python train.py --num_attention_heads=2 --vocab_size=2048 --optimizer="adamw"
MLP neurons of a small language model. Each row is named by its layer, matrix (up: input weights; down: output weights) and neuron, and shows model dimensions 16-79. Each number is 128 + 24 x the weight over its row's rms, rounded and kept within 0 to 255.
Before each neuron's rows, "fires before" lists the tokens most often just after its 100 highest values on Wikipedia text that the model never trained on; "fires on" lists the tokens most often at its 100 highest values on Wikipedia text that the model never trained on. A number after a token or word is its count.

fires before: "s" 99
fires on: "'" 96
L18.up451 [126 110 119 114 168 156 134 146 169 116 109 103 143 184 141 130 114 116  98 146 124 121 124 158 133 132 146 148 142 121 127  57 142 123 117  55 109 125 139 114 100  77 161 144 119 105 139 128  83 147 153 156 119 111 165 124 127  94 108 148 124 131 123 141]
L18.down451 [127 134 137 105 114 134  96 133 156 105 130 118 104 102 141 154 118 130 123 153 109 120 129 113  76 154 169 136 111 127 169  93 163 130 149  99  99 138 170 106 131 113 141 176 153 114 126 135 155 107 114 136 185 157 138 150 119 137 179 151 110 128 151 180]

fires before: "==" 62, " and" 10, "===" 4, "\n" 4
fires on: "s" 22, " career" 9, " life" 8, "History" 7, "tion" 6
L22.up748 [131 137 126 143 157 156 116 174  99 136  78 117 138 162 160 120 131  94  86 126 158 120 114 110 143  98 142 149  98 132 107 151 136 122 146 120 113  89  92 141 182 132 139 141 103 107  99 130 156 130 129 173  87 174 152 122 197 131 140 139  83 103 131  97]
L22.down748 [136 158 158 128 157 109 111 104 147 128  85 114 165 114 120  85 146 117 153 168 131 103 101 150  77 125 112 157 145 153 122 100 134 112 147  86 114 155 119 166  99 102  85 100  94 136 132 133 125 120 149 112 119 125 153 138 138 134 139 140 126 162 115 172]

fires before: "==" 29, " in" 12, " ==" 8, "ph" 8, " and" 6, " life" 6
fires on: " career" 20, "born" 11, " life" 10, "History" 9, "gra" 8, "struction" 6
L14.up286 [175 131 120 101 101 180 107 162  96 139  94 128 127 167 169 129 125 116 102 109 111 130 190 133 149 103 125 106 115 178 134 135  96 144 123 116 109 117 103 103 133 135 135 152 128 114 129 130  92 106  94 155  92 142 133 149 134  59 120 116  96 132 118  82]
L14.down286 [175 114 134 106 143 139  86 125 103 182 121  86 119 139 133 115 151 117 121 145 109 112 119 143 129 120 117 104 105 134 139 141  98 130  89 173 127 117 151 143 165  92 129 124  81  96 132  90 130 132 130 131  84 130  74 146 115 155  90  91 117 147 110 113]

fires before: "s" 47, "2" 5, "m" 4
fires on: "'" 65, "." 18
L15.up420 [136  92  83  77 126 133 131 162 127 135 110 142 117  84 105 115 137 127 106 146 112 160 115 151 125 118 135 139 129 128 106  60 125 122 121 116 126 136 132 126  86  66 156 119 148 138 124 125 125 122 157 156 174 124 164 151 151  89  95 143 112 116 143 140]
L15.down420 [149 123 122 115 125 130 127 122 111 119 106 101 101 109 128 147 109 141 117 150 100  94 148 155 117 122 154 106 130 137 127 143  79 136 138 110  76 154 122 116 150  71  75 116 138 143 150 121 163  71 156 160 132 147 121 136 142  94 130 142 120 111 155 157]

fires before: "s" 62, "par" 4, "n" 4
fires on: "'" 58, " De" 41
L15.up563 [115 140 157 123 139 130 171 151 152 113  92 129 148 122 138  88 143 115 118  86 135 109 136 159 135  99 168 153 142 163 105  79 120 126  69 134 161 106 130 160 122 117 134 175 119 141 161 127 136 147 135 163 141 151 103 124 106 113 140 177 115 110 175 126]
L15.down563 [108 153 136 143 139  95 148  93 145  92 114 139  78 104 117 153 130 152 127 177 127 120  98 151 124  95 149 114 173 149 135 126 155 103 121 109 117  74  74 132 177 146 120 130 122 157 107 144 157 102 134 154 166 147 132 133 142 147 127 151 140 153 158 150]

fires before: "n" 24, "s" 11, "gue" 7, "e" 7, "ine" 6, "ic" 6
fires on: "er" 24, "s" 19, "ra" 9, "om" 9, "n" 8, "ol" 8
L18.up434 [129 136 108  85 145 198 111 152 117  83  97 114 110 153 129  88  92  87 133 106 132  91 162 131 128 164 135 105 112 124  99 114  96 145 126 130 148  99 119 121 148  99 122 171 177 123 118 140 126 187 113 143 130 134 158 139 144 127  95 150  93 126 151 108]
L18.down434 [127 130  76 115 154 109 112 147 112 148  68 100 102 115 127 162 123 120 121 165 132 174 104 135 151  97 165 156 115 118 189 122  91  93 150 107 140 105  91 107 116 122 146 111 144 133 162  93 146 153 144 140 155 133 148 132 144 127 150 152 155  74 148 147]

fires before: "age" 17, "st" 14, "n" 12, "s" 8, "ti" 6, "se" 6
fires on: "ver" 62, "ve" 37
L6.up421 [153 126 106 118 103 145 138 152 135  85  94 108  99 136  91 103 152 110  85 160 131 133 114 147 132 118 135 113 123 175 137 118 117 122 100 108 139 145 134 175 141  80 160 138 164 133 177 110 108 111 125 135 142 123 144 146 186 136 158 159  79 112 108 101]
L6.down421 [122 114 144 146 115  89 100 129 129 115 130 114 100 147 115 117 155 183 164 173 135 130 124 163 145  99 121 158 132 126 149 154 124 114 149 143 131  81 121 125 106 125 135 128 127 112 163 137 101 111 149 180 180 146 111 180 101 188 153 122 116 140  70 131]

fires before: "s" 23, "ra" 9, "b" 8, "la" 5, "t" 5
fires on: "'" 25, "ko" 16, "k" 13, "co" 10, "ba" 6
L9.up588 [182 152 125 114  94 132 131 147 156 141  39 128 155 140 173 127 124 120 137  97 117 115 137 139  93 105 180  92 139 155 122 146  92 119  73 105 131 129 180  97  89 132 114 180 105 148 129 113 105 134 143 136 122 156 117 145 136  98  80 149 124 111 104 124]
L9.down588 [129 145 155 115 124 102 153  98 158  99 143 112 128 148 157  90 122 111 125 188 100 143 161 166 106  89 116 115 114 171 165 136  99  98 145 136 170 138 121  83 165  74 139 149 100 143 128 125 132 136 115 129 155 119 139 153  93 100  77 129 135 169 126 129]